config.yaml
intermediate_size: 704
batch_tokens: 32768
doc_mask: false
max_steps: 12497
MLP neurons of a small language model. Each row is named by its layer, matrix (gate and up: input weights; down: output weights) and neuron, and shows model dimensions 112-239. Each number is 128 + 24 x the weight over its row's rms, rounded and kept within 0 to 255. Numbers have three digits each. A neuron's up and down rows have the sign that makes its largest values positive.
After each neuron's rows, "fires in" lists the words (lower case) most often at its 100 highest values on Wikipedia text that the model never trained on; "fires before" lists the tokens most often just after its 100 highest values on Wikipedia text that the model never trained on. A number after a token or word is its count.

L8.gate622:100144139150154112122123109147114122117106136120088108095137113140089107134115161151125174131089141098171166118143176092099108122132148101133088164092114164086141145131111132134132077155136143138117127166120119155134119111132108147130112128119135125138102107113129163118114149145149115136148104119133148130090115120151125109161141138161175169159130123155128153107116090192134138124114
L8.up622:121137125151155127121081135170128128157116127150083151167123131148105113094128150111140112132134161134119148151111117131121127125132115127120096140113126160142113149146152099101109110136168135165108125155137117107157135109149117107157103143109148091089120142096111114135144122121128159125147095144080142119165089146100138109166107111144102099085092085122140178160127196127116096142166
L8.down622:121150134088110139111136155138150129126143140110084117163111162139130138073179156092124117125108176104149101116108121125157167092139112123126193131136186112119120153129143107145159127113128090126090132150100139179126136118173102126117145130133129090156086109088114086107148102089120148114130099139133134101111103140130130101189128140143148146113137129143110103147122133128149130082105
fires in: "united" 20, "music" 12, "academy" 10, "academic" 7, "indian" 6, "india" 4
fires before: "em" 20, " States" 16, "ian" 6, "ia" 5, " and" 4

L4.gate54:131125121133143155100134166192135118128148135144136127109171111159152156142140147141127084130116142129122156117139166127143138121188140124092158137110163098156164113137099092130177116150150138121110097119146142114088135212136117171104106109137108117121128108126063130111153126110135128100146121117185133105174154141129130147117116135138126117131117161142169077128122125135146114130101
L4.up54:146083111124107117115158107135105160128119122149133126136136186140107165116116162109107168119107125106165117113164152117145122097181146151115144086136092084148127102127103117101114090194136079088120135139094097176096122127171123139121099138099136168126083076108134139100133152103156125117118146113121123165172157108141116123098078154102115123129102136142142117111100135075090128136107
L4.down54:150081142121109103153125127133121137101194118142162158154121157145165164110153122125116122156121115095141121110143119126182122100157135142123156118137180138145136130107082149153133097168121149121135121115146073125182113111147118095159142113130084149093162117090113168121114125100115104181114071132157153180159151128116097151113147094119137124083153127157100140095099158129146102129142
fires in: "medal" 10, "media" 9, "international" 9, "or" 8, "record" 7, "original" 7
fires before: "al" 15, "ig" 14, "ia" 9, "ternational" 9, "gan" 8

L2.gate653:132085135165138108142178154131154145114150139099111168099141070183168136133154139144156115112103161122176122167138182135111155126127132129096124140146135121112155086119141131120155110111124142122116132114174114119157059134115118172171128133131104127131138127142137116128122139164166090162123150117136117108170133116112137125169123130123074124124151137162146125137104117134181150106121
L2.up653:125125120141125135136152130155061117062127146127092124116137119118138113151151100082127162102078122120104120174134123124120119106143158149129178112112123143139185141131136187106183134140129137124135121153124081162145109108095147096121080139205111143142116124127124125155151170121113111123177106164144143113133112161109122113145128093106107142115107158152085154118170146135135109086087
L2.down653:109113117115136121128145179156163165115146138093106116111107108112133117120107143156131099118096165138123122158119089132163103135096162178124149131154133151144173114093107144098112141110136136113145073132154150162171157141095100137191140157134106165131102114116157147117076167138087119122176121124112142111145077157116100099161110158155085132129093120123123126078136125132144115136128
fires in: "february" 20, "november" 19, "decision" 12, "general" 7, "declined" 4, "decided" 4
fires before: " " 36, "ision" 12, "id" 7, "l" 6, "or" 4

L2.gate318:143081164137096168141158162122143100090096083140113151146166148099149115099130129128107071092124121148127156105156119104086137120115123079152074168125153193157119132130164127131157083114109106150080180112113127134124113120162146128149091109150105101115115130150162133150088121115104111156127138119112121143150104121088132132120146128131098119107140102112152093169105128128189127143104
L2.up318:148109145174096129137124145121098156151135122116102092117119152121132121150121141125115133161122092165156123123076130136128126135137136152119116104151109130124113119151120105160136110167126142127136156132130133135118105164127076089150128152143116130142100124119127111144130100139098144091092161147126111107097148168126144127108133152098097157148147151114191112148109145136128163077123
L2.down318:130148124121127126125165171122087123115109147100160164127110103162102102172138121133141104138148086110140128111130130146091115063120109141147099127127086089186126112127139141133154125131145110129101090138113138114151132171127078113136121136145088129132121102153070138142152105130136154107079137097151148153146145119192111143133085112107101127100122156087121075115154185129148126115112
fires in: "military" 11, "medal" 10, "media" 9, "festival" 8, "pakistan" 6, "or" 6
fires before: "al" 21, "ary" 11, "ia" 9, "i" 7, "ical" 4, "iss" 4

L11.gate130:105109110120136107116135137156097096133130168148123170138131146124123116080125127207150149160090134128149156156116095162138099145147126151126157151140149177139117152139140127098147109094091139119137121176190147195110086170130105125110165121149163165139112181115125087110106098115144132140125117162106114119145161132112163124147141147118123137106174130112141098146173143152119135119148
L11.up130:128124146126168139115157124153152111141148156151157143134145134136143130110191092148080147135117076123103115139134119134110115107093105117116103166141101109088122095128157149105102128170156087162177117135145086116109115162138108146131125132122124175122175121157137084120148108108134141097179120119137116136135165151098093078117125105128103161123124086145139101145109165094124132122143
L11.down130:107077130125134139137109141113164083145136151159099147109159139133099131080128086090102144138132101093141102139111139124089139151161108112152116138133089136152108132125130117106160126143083100110142113117111130120170102093164140148118123147097096090136146125132122151130129130145159120118162137117159161152115130115134098146128140154122154100118145167160129142138123144110148124115114
fires in: "had" 34, "medal" 26, "media" 11, "medical" 4
fires before: "al" 32, "ia" 11, " been" 6, "ical" 4

L10.gate388:127129123103110105149140101139122137152132146148132176150149110143148128185090154080152121118107143133120126128090128129104132116155161142156130093160136086165143140164144145164107113111164156140134163111098170118115164135162173128142153142100118141128134114129149137126104151098183140108171167119154171133091154138135111112123109150160108116162172096115136144110125138148188112091142
L10.up388:162122075110141119086135150193166126122113128107134082122129130161143167145121160153122132097150133108113140122118145171093121089117116161170164145143084117126114153127126130096112166117088145102129151126133141098106127164108140160115113134134138148136122140135108112174141130145158152106154129120162171105129135088134156145117136131146126104130155089155157183131128116150146121120141
L10.down388:134103133139135113119112156120128163093128133145082136104131205137131137132106102091141171150101143082129171148111151119136126101127122099121155131139168145164132105117161103087140131129098152156137157096086128130124137154125151143119130112160090163133187071125125150149089131122128122148147142085139121090147150184095167126141077101161116114160122153119141151123091144181136123114110
fires in: "or" 25, "original" 15, "organization" 8, "originally" 5, "order" 5, "orchestra" 4
fires before: "ig" 24, "gan" 19, "d" 7, "che" 5

L8.gate93:109112154139147123189155163124112125137131107148112098100083106165137113109141142136163100156158151079126150124156102115154158119118129157157138136157120141138124117118097088137119167134124141134109111117096143147133162089149164079150129139145138134107105169128128168147113131109125109134119138117142134123093080127098107095114167196125104135102115138125134128112117158114190101110155
L8.up93:111169118143127115119137130041100136163122124066138119155111118099140146149136122085131114127112133087136102148142112154109168162146127109149135122144109139153120093147134111122116147106114085165137151147132150159161119124132126106148144102118146130166138127167165114127118151120131075143134157109063127096140091118095160129127138088103139112126098120188107090166129091068126166157142
L8.down93:128146124162149111136152144043127121120125161117123167118138174141157140107117148151094073146104106039133166118116110138105096132145148089140143166157078132159135130062166111151129109049129144122125124123114181127138127095107113177139160140137128119122135105135172103139107137138161152154135137094103137128109180116141147100114138127139120113142130130155156162137142145095121122133176
fires in: "november" 15, "april" 9, "march" 8, "australia" 8, "february" 8, "october" 7
fires before: " " 63, "ral" 13

L4.gate22:156088106163154102142135139129135118147111143135128117120130128182125138143114069138121126104129117098131149139140120168107146138152127131131149149178178145143158173138134114139098123109162134127103156119097122152135065118115110153138154153145106107095124097062122103130117123158136167148167090121160151111146149123137112148144179098150142088095140129128159122112193119148177095102128
L4.up22:125094146165145079134137088106141150085137117104137141174149115123124129137121099114124150107127153131155131129144126110141109151134111115106120151183141130141173163150139092108141115088114125113139161104134115144169106160126141131123155128062141166081135107126160085151092175118111167145162145150107150106137147100071128145140170112142149136093144073136114122159131127126137106109150
L4.down22:094158124143127115135117119103154106111158161109108130127122143170074154098131165136115126127114125181105135119106104138122161150108107141163137128109169116153143153142148139126173086149115136116111091107146125152192155074081140135106090141111129148084140122137140130093146112123109124144135143151149149152156093137085135150098161131119108139146187127101139138146132163115120165169107
fires in: "march" 13, "november" 11, "january" 10, "may" 8, "february" 8
fires before: " " 71, "," 7, " to" 4

L2.gate376:158113124150071177093120125117148110072110129114140082103171102127151118110132181117159105137100145112087138144100084155133128069087161138134083104139097086111112175135133190109117112141157107160129133127108127119157173120167077128124096151112127129108079110138116100144126135109141142154110127087101078113148086142083149135127101152136128095107156110146156151097123133140087131157147
L2.up376:138082123155100144131145125131113101142147140123107085147110130097142120132129193132169138109160112118091132122149150170115144113105189155161104112150142112104079141179104154129117157113189119115118130103133174104160122093131125109111124125082141162127089146121127137121125151128107159153068154088130103084089120165101141166119143153176147095156182126138138151077149135133124137168119
L2.down376:139153131139126102122147150114175111098142144147109104129145125161097163135121115090145118127116162152138139097092106151140112089086165130154151137122163072130111119160161141123167140158112120125134161106124137130186123116166125116092092166116137159077098120136124111190117115117092132141121159115150159108153113127120161150072102088144125134133178103127164157106115105125130136121115
fires in: "became" 29, "was" 16, "because" 11, "become" 10
fires before: "ame" 20, "a" 15, "ome" 8, "om" 8, " the" 7, "ard" 5

L2.gate192:115183150131119135133124138143166110130112144172105136114102091160150107113122101139145069127119124097154147125178109134138073117161115115127140156097111097163146106088101141117123133156154122121161198159146110170134091143173125065144137135065125127096103142125126103127131094155117118109122125108134161143146106122102118102121085121139111165140121163118111138101098165120106114138107
L2.up192:135120098171113085140062127102133118149084123104177077146142138137135150136168104143102093142091118144136159076123130125102138149139103098143140148156100156132112136067116118189139118146107152169114139069131127137104115170135147119110089154125129113137107147124134139158155162108168117140102149109135127076099142141097126159121141103102103122121144141092166137142107118153114141128131
L2.down192:153171102145127130102151111146145139134125128124112191093125055164121123114091108102138115148123143160129168123148095164120064126122129131150167129128171142119176097122132148098134190176174137142122093142159086110128149110117082103097167117078123162094139127133098110115102150124138095136137137151120127181147123110163149121128125160149095136111136119168140152104128144128088124114109
fires in: "became" 22, "because" 11, "association" 9, "become" 8
fires before: "ame" 22, "a" 15, "ation" 9, "ome" 8, "om" 8